config.toml
num_hidden_layers = 12
hidden_size = 256
num_attention_heads = 8
num_key_value_heads = 1
head_dim = 32
intermediate_size = 1024
vocab_size = 714
hidden_act = "quick_gelu"
norm = "layernorm"
norm_place = "pre"
norm_eps = 1e-05
positions = "rope"
rope_theta = 500000.0
rope_fraction = 1.0
qk_norm = false
attn_scale = 0.177
bias = "none"
tie_word_embeddings = true
parallel_block = false
extras = ["capped logits"]
init = "normal"
init_std_qkv = 0.0185
init_std_o = 0.0
init_std_up = 0.0185
init_std_down = 0.0
optimizer = "muon_variant"
learning_rate = 0.00887
lr_mult_qkv = 0.4
lr_mult_o = 3.0
lr_mult_down = 1.5
beta1 = 0.95
lr_head = 0.0149
max_grad_norm = 1.0
warmup_steps = 200
schedule = "wsd"
decay_fraction = 0.845
decay_shape = "linear"
final_lr_fraction = 0.0
batch_tokens = 131072
max_seq_len = 1024
doc_mask = false
train_tokens = 560100000
max_steps = 4274
dataset = "wikipedia_en"
MLP neurons of a small language model. Each row is named by its layer, matrix (up: input weights) and neuron, and shows model dimensions 32-127. Each number is 128 + 32 x the weight over its row's rms, rounded and kept within 0 to 255. Numbers have three digits each.
Before each neuron's rows, "fires after" lists the tokens most often just before its 100 highest values on Wikipedia text that the model never trained on.

fires after: "v", "e", "a", "in", "as", "ot"
L6.up896:097114134144126149091123121109120141117163125160145083135103090067131113130195150147123065107103105161100130163148113114112133174107150132149139093159152130125135030100185170124126160159165155116074132136109164140148152152151064169130088097059099202060177151105069158109094140199143093113

fires after: "ill", " al", " Al", "el", "w", "l"
L3.up825:104091139125089058111128096198119134113147085108108148127145125159156135112113164133138123206067112177135158162142156137078095064130087081130137159077139145181122114141126104143065107171166123137051121146124145158108059152101145148158157151056101175100106130116075154162120155134106086123

fires after: " re", " s", "S", "ab", " d"
L3.up277:129189086099103142079133161105156141095067091134132165124159215173100153116131067142174058075127079178113078115095114115170177134109101133130135112112143174074162111156153142131097139122192146165103101100121203114121099102124140111123134138123140098139171090092175142102077125171149096061

fires after: "up", " l", "U", " St", "c", " st"
L3.up134:187134098149039091088151156152148123110140138106147099098159179096109118088152130145178173094137101119126101127123144117155176135082130093146112141120127073111096117148184172096128141075147078105134082187131124145089128150113150104130078132088077119117113135122098157149028146078170116121

fires after: " ch", "t", "er", "a", "ar"
L6.up991:087156099121132168101115138172097126114118125072087124107089143159145118155077102183152126088124121080147129137121156142129093172157184141106103158111102165124101155187085123108100126199148120090148113122151114114095146119065125170106111131091160208145143120115174122148120119070149143203

fires after: " ", " v", "at", "as", "p", "id"
L3.up56:159118141157083108103164130111060087137149112129084103150103081167085116154151181110100084128091121191156121140106122184146114135135163081114137114133152084089120101139146107148187101123095164111158138099135152145141141178104108076107141138143095080176149118140143138170083117130121129181

fires after: " ", "f", " R", " T", " F", "ot"
L3.up503:096121152130136143095190161117139118106166101145167096054165143117123145142156070124213133098127125079090099128148190111137098188131156072146142134075147172164150113098090172129106112089051090137112115072124143067130069100136163092104136134116059145109135117153151062089130131128113120102

fires after: "i", "e", "le", "igh", "ad", " E"
L4.up591:169111146066108173164097135134137062115165119100170060125098164133089129135106090178120136205149122158127080080132119090109117129138152083146115126130116140104134077078108142124110133158137130183082210137145114145129119184200204072087109172130131151101147111092099117165120136195111159161

fires after: " t", " c", "at", " st", "ar", "c"
L2.up632:124186123183123139152085120136107177132109119127121147158153076171089163089123192103101116171116138057147172103121125130150192140090094144133102171081123064169151164100121112201135121084140133143069135161074120183101122193140140197111119161134127117125115108159085137127180110101097156102

fires after: " c", "20", "\n", " C", " ("
L2.up497:139144128099107094160101131087170135159131123091161143123148106158093103096142094121111121144090149090146134073085095123168157133151141147159136165162132064123121129098145055141154099204083141149087110136180160106087180111124150175073141122111096116128162189179106131103141088035169123093

fires after: " M", "v", " m", "ill", "re", "ar"
L4.up643:093090163193092148120122096140119200107122139209129072149176129060123111099158111080167099110179124101156101110112117190160110108066106145036070191092149146144117133152063161144130150093112159090143166184175090120113162162126134140187118133112130146092096090118106099150126092142159181142

fires after: "-", " sc", "c", " S"
L7.up200:122113182129083150101083118139127108177134103138116134140155144077125109160123123191113149144171092056112188075155165103167142118123170068180123127146131151052164115124098140156123123171140144107133135144123108114160221146060131130116181100079165171092127168119117177177048140096175166139

fires after: " d", "re", " re", "d", "ro", " r"
L3.up700:108150164162136175114124128116189172087116110122107120092154159113192143158151161158145077127159102168141116098136118131160191153122063122160166176090072104097161124144107144137083158134145121154096130167141124126080041171184227165082135144149093145081103175121145081077143056137146145091

fires after: " ", " f", "S", "w"
L4.up166:127131107097118102144135156176175078065106158163109118131104114048129166124145176143170193136137121113126106060143173141112118132143075123124119145120133100144140127109165165186154146130128086132065168156190088147123116146136139146155104153108153095183095168156060183110137123075178147119

fires after: " st", " c", " ch", " f", " sp", "an"
L2.up995:145143137155148114155092098201133114100103118148095161154174094142130132082106128099140126202150141041122083177129129155164186147156129121097116137129123151098207123098148103153137074159109108190098094189133167122110187165104143138121131198106079134203124140137153182162073118089151111109

fires after: " c", "ult", "ount", "all", " st"
L2.up558:148173096171080093143131171106182146153104097098118149098142149108108065105144142139083090108185073121087127104118119216130165174146105098127142162125099149130110141102147132156206150140068112096142126117123131134145128149110110163182084106151172094167081146153071129127189094100134136108

fires after: " p", "em", "e", "u", ".", " ("
L7.up192:061163077131141198148157146107063147107128057153120148144178139113154120125099128143135122061095139125135130141099150113138155082105088084194139160134130138152133205100118146095163117121142082112145051128077097067071192148171140099104147121162084123159134130091155185131086130101128105137

fires after: "a", "u", "le", "t", "."
L4.up382:136133160139104140146156133132112238093145128193129149085153126154125079104151121110093114090120179166159095119076087123160080204129134102118051098072135092110137136108192106127136171117138139122095114109058148162184081168116086158162150164125096162090126138173142165151092106147115147145

fires after: "eb", "ro", " C", " pro", " B", " re"
L3.up375:149108157148154095103142117181142117105078087063120133191172109055144143144056028148141122151193163131150171113137127127134169164122164125140173104155153189109170142147125085145144105080196109141140124112158094160073165167114164080113083151075151108131129081114133145077164117139116135156

fires after: "ver", "z", "os", "as", "s"
L3.up616:101207171131151119177088122075111087101136149157158111138132192088103115146129158131180120157138114117088112172087059119155086102139108099137155192130130126171102158129072081110105156134143087067132126112095101044188143103160092158160157132109148114136150184157147126177128098132093153108

fires after: "ount", "ar", "en", "er", " s"
L2.up103:084192113148135140101172140072109202125110104104157151136159121124157141156169136169119024078107103122158139124121134114115144149100160120138102138116137147104072100124119136159154153171094083114168142139102144170097108077089141157096114163097074157116098123152127146148165086079131167143

fires after: "\n", " c", "er", "s", "ation", "it"
L2.up432:111143157149127145101131156058166082207170163119209184170099173124150175131188127111067106112152121121175121106154131127148101112195119122126100147092155122124100163102119082150100111122128057168125119144089140162089091103097165177067178144089131124040127075077082119180138104100099094110

fires after: "g", "e", " Al", "og", " le", "ag"
L6.up504:087104105148166109108135164142148105135114136097165105093164118094174112125136104126104160107072143087175105086205098144116086063135144145051117111164076106102145155112107149156125139144134083131151120128127117158120142139186099170122095145087134167107121174105167096145050136142157133157

fires after: "ill", "-", " m", " J"
L4.up889:045105091089155122137078085074084139127123140127168126059123131127166116176118137089138131116085118116147150100151117122109113101130131094101118097139113152140162105138153120166088169154141161095151058164229132170110169164145128167077156160081120091124130178099168095120091099117167117081

fires after: " St", " st", "ud", "or", "ad"
L2.up86:192098129087143109130146125147104146068109129110183133135167155122086073123110138151136164130148203063135160129061148101132140150118167141128056196128192106147173163123156163118135086138159085154063157176142116103096155202161131114153093143101118071125172114111072119080128120130150155094

fires after: "ro", " T", "r", "ot", " Y", "t"
L3.up717:144085083133105141128168116140133096131096104196105129122153157050134144178151125165181159135124126164076114142071156126161147166139146126167121110101158177157179154099116122106096183110120090059080147146154110147108113110107111175119203121091106137086125119159164102080162145197128135125

fires after: "ur", "t", "r", "l", "ul", "oc"
L7.up716:059109125124159166142148152113089125097123055095121157170201139188172138111130131122127128146159105108160123165226102144116126127145138121163154135161178123143102114151148146118112147121108134104072117180094147131115149144115132109106132159086154118116106156032140134132101197104080112091

fires after: " res", "im", " f", "up"
L3.up735:156104174117133131120114053159132155180079123109140156124087126172089071165157097102125096086182127113146203138099133097148192154169125110087149125126082161138120099176121130073176163132153164149150094143159110099087122208085110160084168061150140173129115083100134155128123159120068106126

fires after: "id", "as", "et", "z", "s", "and"
L3.up657:159159145129092214080051110122112110104157095116087163164144146094095141152106186102132092176101160129155163147110148158128127148067130087167138110111138098165081122131087113154188106098105118116082069207142135151089180155125097084080084150174129130139092148156126125125065096119092099155

fires after: " ad", "cc", " c", "r", " rec", "s"
L3.up364:133113155116109168110144145110125126119144157124119085137121133135143092142176135149074103145131147114145153125137155120131119094163125201153128111147136109148135119128140105178166111111080098131097164075099106140125135096150125103120072169116103120094130136080139124150109087164089057088

fires after: "er", "el", "ul", "H", " H", "l"
L6.up802:088117128088159168169188119114146090135091097098111149191125076134111103156116131121125142160115186120175134128133150147110070087140151140096118140129154057151114122080135146127128070157115150092064125153173091190139112157151162169151163141043123138063081119101105156143101151181115154125

fires after: "a", "ir", "u", "ay", " Jo", "ore"
L4.up827:089109151125146113155146162142100176110116181119159129119130081175127083133139144132146108098142145134070115116176137134128142123090093080106092120111066147177196164123175164127150087112127155113088148115158123090152142167136108124114105119159114112137130096075111097078156136159170157158

fires after: "ran", "re", "v", "und", "em", "l"
L4.up1022:159108178096106121125091139140121141113125170110149130131160135096157097080147094083118128121108121093156116171067105141124095070108152082084116163136113172153144122134128080139097152116157125084184167100144093133167148112136169142158160155145076157095130167162114137116110158093125113116

fires after: " p", "20", "m", "ce", " c", " m"
L2.up778:096133102101110176211091116106188173159157102081087165096126098222116163132191160174134130078158090123125091151071107094137081122138086121153117151122108105116144151139075112094179117180122105105114132101136148091090139104133083155112090109148141155086170138104124135131152146069149180112

fires after: " H", "e", "c", "le", "\n"
L4.up641:124095126073113092174121112166108186101156103168144126110132102101103113122095049148087139127155094124049106106100129039114103086142138121146170111111110168162144088102104108091154107104148165162110115108146167137136167150146171066134110178097153124130109160144132135137108143124027151159

fires after: "a", "e", "o", " for", "u", " to"
L4.up434:126160138122135085101155164124099187154155179147162141087158111131102129178143109125128134100150184130119139101203099137123137159106127091196088092103157131125160066098181168146126092123138129160090135181074107121105151212171099153090119139124098163120154160122183151132156146129104082162

fires after: "ou", " U", "il", "oc", "or", "U"
L3.up164:087191109123132115091118140152122139117176115095113133190140196103172153146199154137087161103102105126128150144090109055101161161123129101155081154200150136137076145085121102098122139087169090156110183156107129103110089080129096165159119036116157146151149157110149166158156141122166156086

fires after: " as", " f", ",", " be", "s", " res"
L3.up121:153104132112170099155089081136107151158116147097132161130116152147129141142154138128143075092162167145169153140067130117148136154093116114128096125086116120087171094111059161099171128114140112133097091110136158137118161114141152173071199148148137173106120090177135133128118171178189169132

fires after: "o", "f", "n", "ff", " 2", " w"
L6.up381:133116160090155074125182110077117137070127148108119089113139126096150101136165118105168112174114080071134084176155164185123138069129090103125076097148163182213169116082089125143172134125117169180108142118098106103134094130094162149138115176120143146079129160124112099127106128113149125159

fires after: " R", "R", "r", "or", "is"
L6.up959:169134073101141106081166119080120186171155112070161088113174161077140139133147121135147089134145146149124128132138138138172076101167156128133127091118138158124177121139104103089089160148165131095139159130135141107161134153133120147090099193134162152151145118128121166131120060137112142155

fires after: "m", "p", "f", " ab", " al", "mer"
L7.up509:129145092088125149110128116089174121172117157094179143075135133186118101116182135141056120089143104133096106161106079167097065128139131127116132121118103183109120156132109120161140154163153108103126152114149121163162147130113092098134104148103157104125145122098089157133062126124075136081

fires after: "\n", " Le", "g", " le", "o"
L2.up387:134131121098135091129132104140126120093135132142159104114128157137097145120091129073078157093149172141146111147154076080146074123090153094114124106223114103145155135132149137042139136139083078099152061157152121156129155145194145134147155060034108187187124124129161105107077124126091163122

fires after: "r", "ra", "ran", " d", " r"
L3.up918:109091089075175086156100170136081142136107063145133134133112101132146108143204138151104139131072160119150102075132105186152169105117199197125124144092139138098149141126132133087177177160122112086191103066122101139086134124125120130078129111098163178125066132113049094158112155129164092148

fires after: " m", " M", "m", "av", "v", "M"
L3.up618:078095102084077091133067094210184105140125178165127165150182152134133134119119103132127080124202079102150128102089137141177127128102103134101144114134171126127127190146144091077047039121153119144112154132155116149166160134138120106172086166098134165141131085132103145134142117163136161131

fires after: "v", "th", "up", "ip", "s", "z"
L3.up601:123157131136084105118155098099135135121122150078174169153182167124062065160130169140108190088097130146102133089130101106119100080084144094097154139135137137115123093105050050124152123157156150111144123132083084123117145119128073164150142108078156094120146105126138124141142121115111141102

fires after: "e", "f", "ec", " th", "re", " w"
L7.up563:116152121086117118113174104085120157146115132129120159075118090129140147088115062122186116206140113107145140178099142193151129092120094055120168087125105111134086150115142115139141152130147107134156122115137159142128139141087146170051106128047104123132133143171133146164115182137158152152